Weights of a small transformer language model.
Size: 15 layers, MLP 2496 GELU, vocabulary 37467, 135M parameters.
Training: a variant of Adam for these matrices, 8240 steps.
MLP neurons of a small language model. Each row is named by its layer, matrix (up: input weights) and neuron, and shows model dimensions 304-495. Each number is 500 + 25 x the weight over its row's rms, rounded and kept within 0 to 999. Numbers have three digits each.
Before each neuron's rows, "fires on" lists the tokens most often at its 100 highest values on Wikipedia text that the model never trained on.

fires on: " the", " was", " of", " were", " are", " by"
L12.up2127:497474499503489472515518492554494474499486505487480502491482525493487515524508454506534466478508465486479455512507529477511506497498491547525445508500525526486491473511495516534471476540490509475505489485539544451484495480466460533519513488455515502534493501511481515503486499486494515512553504483504483528496435515560494510508492518487498455494496520507488490448506523479534544456562516463527567552541498549516523509519509498510474483524554497489506477486501540512513476473473561464486520547512502476490508462482511479521526467478492543509502488484515506561525516487494528512

fires on: "'", " (", "’", "\n"
L12.up1933:507500484510496499498495467504503455474502501483510481503487500573511517464532479552513500522516512480514494480462513479483530537500492501464528503506481479480531501545509488441528478532479474480507551486491467495487457529484516516496496528553522507553487511507527524472514521475520524519505492513549514515500481541549505488487511501526477529471494457502494525551514481478468508493517505501454511511462535430452450499530475516519511497492504497511449505476442510506506478482524491466503541503493503515478542489474513516484491539467494526489468482473473479537488474525401465503

fires on: " ", " o", " the", " O"
L12.up215:457481470498497537529504486515472504523533525512509456501467483511495516444518536534525490541496494522471466539497491477539527472518514534500487514499486501501484492515569505459511489532455553525476483491502481471503494523504473493467499500442458468466503502469501487486466514439504557465512518462503493482494472498532546510539487490534489503497530481509515513532512476498556496484461490509545482485492557485495474500510500493521522473485537583533509502515477495482453490498468527485516495493483564522485466522471554448501510515502526501564495486534502493555503492521487464493

fires on: " to", " and", " They", " they"
L12.up1573:488524512501506489480473470524532509543463496505539444475476475479478529486525490505488499460509525491471527493493472481520494502512485488538478495499495516493523501509529486487531530507506481520486512499492484490504518506483483518467492495530517509512559550531518477517489500502516516481466519489543534501534508497519501547484515500502497506488494484434496457526472458496510492515507480466430450518494497510506519501489445534456588483537526521508514510492520472488489499515510506448491512511527505437502522464481515525528514512469551509515539516500515461510487470501478510515

fires on: "1", "3", "5", "6", "8", "4"
L12.up19:476486521470482476508484481504523475491500513520489519491536521480484478487520479492517567505497533498478464470519488508488501509527492489462518513500448496466504518466495528502473477510472505504506553505516508520510547485520466505496500517498516498529528499486511493543502496465459525528514500491508457456505534505503489509508492472523476531489476520501423499506516503448501495456516516492527541472468540490515491476474512513526451457502541505497472465514503540491519472470535515515496476502488513542519501479506481490533509475513518525514476478490505543481527481507466539516

fires on: "'", "0", "–"
L12.up497:452464519496537510523522483482575524537478487461509449492503477506503476472505483522519491493510534525492425509514499435513496525507503472494490519484503496455507520516497489480482478486506482528504517483549485517498490505484522506522479484514498474524521487479473483505493509449521509507487503481518508532524513537474508493548497474478512534488526509503494487489504486514504497530469526537479515492485510521560499491521511516536511493508524460511523518565450496544425468470474554465505452528464543515468521503501502469537501510501504519500479534488541526481483469546498482503

fires on: " ", "-", " most", "2", "4", " S"
L12.up1127:505468486475494490472517540475526483498453511526484479479497492439520489490489487465484507527485481473483547487498479490510494515526529490508516499472522529480501470504531516525511485505502495576500464517467495487466482504486536462461540486440481518513530477482493445472485488508509512503499510497491530510481490534516485511509522521496485519526440490449499463454452499526488475504545536440457487514485503512506502495463495486528495472519523548503497446464475560508522468480489497496536490540471534517497504508477491475498500504492519511505493517447461487470488493507544527496

fires on: "-", ".", " \"", "'", "\n"
L12.up1600:471522496502475509531506515450518509503506464493495520444456529510538506499509496494501516485487512506505487458496514466542442522503504526526532504500519487439504484534498466512488528481500509536481502496510505532503514479478516468471508493499525482477517509486526497472488464526525528478553506537487512487518476508490526513494553522503523483464476549499492482486468479490480541519483492462527510522477480499485509469519474507475510478518550466497474495482498458478488495524520512513544473520504537480512550472473535516513502522498498509577517468469454495473498481576491506474

fires on: "'"
L12.up880:501495482485519505500479473458531464505491506464522461493532486487487547486520487546529481526525500495481465486465512402491503558521529537492517535463507512504508525505531511521494481501493515477489475505558498500457493519501529498498504519473495562490545491516539510510480517487497507502522504527539529448513543493480453536516507511481477504516494488508497486488518527526524488450460486496519543474512506473458472533515467534487457477490502486514493493485542468542458467517519519488503472499498525542519489497496467471523497465478519490517466495501517436522448467491478500508

fires on: " ", " R", "9"
L12.up184:515513470475524503509530520513493505461506509498480479526517504508501489437495467490515494506483464513512501476505494531534522491515533489478484481508486523459453507494520485546505471552499566514524508481483480468481456509495507502473483507481540484490521518491515498497543539531521485483492488485511485495480501543479457501483469534510472501506509497500520566515513468490515524474519526514500480465487528500520485516454520525511551438525508459511487496536498474503521517493523489466552521515494488509552470530524494514524507516563532515474486444520514526527497517516485457500

fires on: " ", "-", " \"", "."
L12.up2289:511494527530516479466530468538475540519465480449503505497496473521489519470485500518463467495546499550500527532479511482504461546536488534487511506496470558501508463517502504499481503505458480525495548499453544494506492481460536471510529522434505521491553531509520437471505487471511477477552492490422472529487521503507472483502463515545532526528496504476531514525497434476486529496503463478513476503479511506495501503481473513504527495515489460508456492499536464484445479536525519490502511497508549476495548500513491512512472508517505508483470454463524499545467473513518493482

fires on: " to", " in", " by", " of"
L12.up1740:487495494494523470465546486447498454490528520470510540502493508497460513487516482524518502495509504528475497533511516493520525518492516486553475506487502498540522525538489494495489442539479540486476501471503488502507571517497490473506475513498505489502540496531481503479504480509530538517516483470490513558510463550509507555451496515474500483509493481557518441512464512492487525512506479502464522495525507456462501478514480522502510507471487562529504497502465513471506548496479496456445504459498471492530506492507497481548493489491515499520486510538489483530492499519515490447

fires on: " ", "–"
L12.up1967:519517504519500489529505517498486514477471503490483515510526488499503513516520511480508498474459481504524509534495461472542479542497531541501544465460472485545488510451508518467463532479542462529453495515447477484491489489502516541502554493480462517496555499547512534538496546465512524484483490495498520533502496472520470475508512467498543494522494521452502488508493487480539494510522483472480491535502515484529458493511520485482490435502543566498499455475481530507474511535480517521502473536510514483492491507455523507515508533456540556497529492496541496473493516492507462509

fires on: " ", "–", "We", " Bu"
L12.up459:506497526467493491498543481526520483532516453507489493480512521504547473519518505480514504502495502547474471528518551518523502530506507528511488480530473558542506455505528516499489492475513527490526489481509449516502496523504534461552504507502480523494473502488523476524511505516555484462514485526455495476540449517523521504494518482538526493494506532528505508515522482546526486514500537543457491537503515450487505507501493548452486496504545515529543489429454531504502495522468474515505471495478492498513513480479503431516524478515501515504499472487498474513480533468478507493

fires on: " was", " to", " were", " and"
L12.up2279:513486500486502497435491512483476533493496511468552497487484459503511497468510463574521491496515517546498520483491480484499493536458493472528458513494486503522489483490460528520523499513467464478540518518519498487489492528491501520479508510511499498515503503498470498458493496530525503490488530486474499554526475502528523500467504518514495502505524484503479497492526527478500477498513476462503484473506503488533532498498502577533490453502548529521535487501509460524455509538521511511502522490498480499468501470484514459507487497500467499501484471452496496512488476501440458520

fires on: " |", "-", ";", ","
L12.up233:447524481476491481485497496530467504524481509529479540496516441504504514448534501482453540532503495511493493520522486490515503506533494491489484500470482477481555448515504493472502527497514520477485491512490500488508517493533478490513554529533486482496530520503521484497532510515513551534460529493500486490515502491507523524509498464511493483533479517535480522467500453477505492528501523474477485516512542528533466491494514532485470515548532537514466544496526515456496526513480574515532523501488489512490506478516540467532513471479490447497510518470510487455498486491541494494

fires on: " ", " $"
L12.up225:483495537463508560504501463534499518491519473451463471478540468486505494471544494477530470543503464524466446519475527519521569497514485485487505476518493522485458531510507509536501562495501489486507507499497530490517547499490507491493463510534525527514492513508497501488507502504526495434507503495504494487503483523480447514472555476464520478523515463473480486529493451503531476479484532500482536492503498467515505515473511497470484482522499525527497521472488504528532512484522521463443497530495489521526476526460518486550492511477512503504499466497545488462519479530483531513

fires on: ",", "\","
L12.up651:468453530508493432491542523532570469493452517519475466500511483542544488532437470515498515522544479548490463520505465504475490526527470494499518542497489517487481484510536489473488456538497519502519525479512493480519537525479515547444476521515466480485547492452510462487479484529533523513503505525486480505499485494553517502489484492504531507496467490485508550490528484469461530491519485471492563490516499491506509473470466494459500500500490547510481521465501491500489486509506534502511521493538463521500501460496555513509512500537460534516486511437473457484515480478508516485

fires on: " ", " (", "{"
L12.up1882:528512471484477475481520534506472508560502459477464547464517496489488509473493503487486530490510484500539553513495483511504514501489464494525481539485486506484503506494554514500539503514511522480501470501477505469489496513455491476512475518424559526452514461474506478454541491474495512497515502483502509488513492479479488574468557503553599508501503505502511516473503492466537477492509526442534516511484511487519464498509483470525480488532532477501493478489463454491506509502507540515489478481506473488517516509460499552474487493494491496496513521513509499539490493521466467459

fires on: ".", " ", "9", ","
L12.up359:516547467539481482475546531473547470483482529484498524497478514504512498509518455535493529448466501533535473433506516489504506519479502491544505507460507513506500495462511519498492478477499512517502505477530483505485557505468524504544493468489477523555507524505513501461557472509494511467515471485509497531472490481514501492516511500522477488527537501464479538461469518501482499446516505475485525433528511490474463518469496489471555493510480473514482504482520454506471462509551517483474499477516479484511539464494478462520510495505525502533490509462572445521477535468464509486

fires on: "0", "7", "2", "1", "5", "6"
L12.up192:558516509510504525491539522512468494526470491504460490486502525491496504494508464503513522513481531501488491513461505480503515503545491494502513480470513466496549493538475539493505510517470505487513543520472529512507485504505513514520521537496552466499507517464548518479484520495517513526518545495523491521492460515520480493485486502514498473509474504500501465496505510470492503481520487541475467527478557495505516484491522498534503486497520465482495474553494470516458511527465489508527534473433439454504576482494482479522472446500492486504465511460526469497485512513520512480

fires on: " ", " \"", "cle", " (", "-"
L12.up2253:504474500458505456511517485477486530516475502470489483479517529528510512502499536462451485516469484483464471498497500450533529469468474512493534538501469475525497511494575485485455492464520495464499491528505539477471494504447496514499504482494481490505526520461478428525515564517510450504478497467463484530553466522499468499513483501554497505507540550503506481534502511523539469516483514513461525548481508512546523525495443512473524519478484463513479471516496481504481481504483516522509496552513499515520500478524476530513501518482500519486541494526534449542480493520479514482

fires on: " that", " and", " which"
L12.up2396:459466511484501491479492492468525464505520535516500489509486534527441489474501492490517465479484488520511474502544512515496518486521551493513517484517454544473524516496498528500517479487474514441497506539554517512502518510511515470480463484450488483527495484490491511480480460525408533455502494481487507521532528476436509522508475459490527489501501516515486555462425472500512480549490481498469495517509509459501514486444463571510510485535543460513513511499491500511487488510481507459489514526497511479479482519485491473509500485536505471517544514495541524475522500465539502524

fires on: " (", " \"", " home", "-"
L12.up172:498495484500475484484519494494485519487488453485510488515498486463496513458520533506516492497483493518457515483463498507505523501525486500485485508509469485484548494475481524551511559473507503489492489509513507519469473507522496461471504520475506506483502488460533500484528509520567527529540512472522495467500493501481501480469536513522516481504551513519514491528477483464544464506523503479501496498513513470485488475481493508516468498494500489512524528460482512525478481498508520504456464486458538473486507469499502499534448526483532449528432481472491519493485514531458525513

fires on: ".", "0", "1", "4", "9", " "
L12.up1642:488491517550482492462536521523475483555513502479470525510496525477513518488558479556484504502506518533473508526542525428510475504504486512491504502486452508523491435504502510514537503477501548485512509481482486481481446500506505525526495511507479547508507565505503476504510496515465489505567466497511470536488472518536454507502505518492511476495501519496484521526480498503486497496506496498444515476476516493463503521509489517503514484489511526516465530512460448470516461487515522504510465473466538497521490490483508505566471498523483503496468469528552486502449463452489521450

fires on: " |", " born", " January", ":", " in"
L12.up958:467524507534537513481515459498469531508480480498496540469499519482509486473475498471496458514481502495532499514522496507516481504523511488493471549486513491531484494516505492541529505490518495455504489511528515480532500514498458518493515516490519456482533547483510460543492509476533491472439502513533514505504559521514482593508460492475509467487526512480488464494501490511498512476487507550523503516491520495491470521480520520435484501476512510476467460526515509474506529482526508470498511459533465494516491508488505501515504521514470501489492516487461498520494461510507474470

fires on: "1", "8", "5", "0", "6", "_"
L12.up1378:497465522516489460544515487494557516555507494476469519500512478570502485452500480515492500529515522532477479494483498465563500500513483515510516439491494510488475505492503510476491490507429511517481492502489512522491512494505508484470486537462503465468518503483495519473500505479484472501537514472501458484507467494543474481505477484480531497507529521514478481510554487551525491501504538480481454498488539528519498484503489518513518473530483501509467556451526511545453570452538485460519506519467506504529511486517484516556514470502538512501463485478522478543512486467501521502

fires on: "==", " ==", "==="
L12.up1585:491544472535530500452450540513483487515473515547503491519500543521494539496493486517486518477486485477489517510554482501512487492497543500508482504442479507468535502511484515469482494493487536487489543483551485474504462471532531524532486485504466553507509482485536495494503537520530470527523504509552460520478493491520465509469527490507541481542500515535541552479460528496525488476512519496491494522545504494480506493489521513525525492494498486484505488495484540493489505493451524507531480524502489516555533469459474516518495497475505502468521523473514501471516479513499533490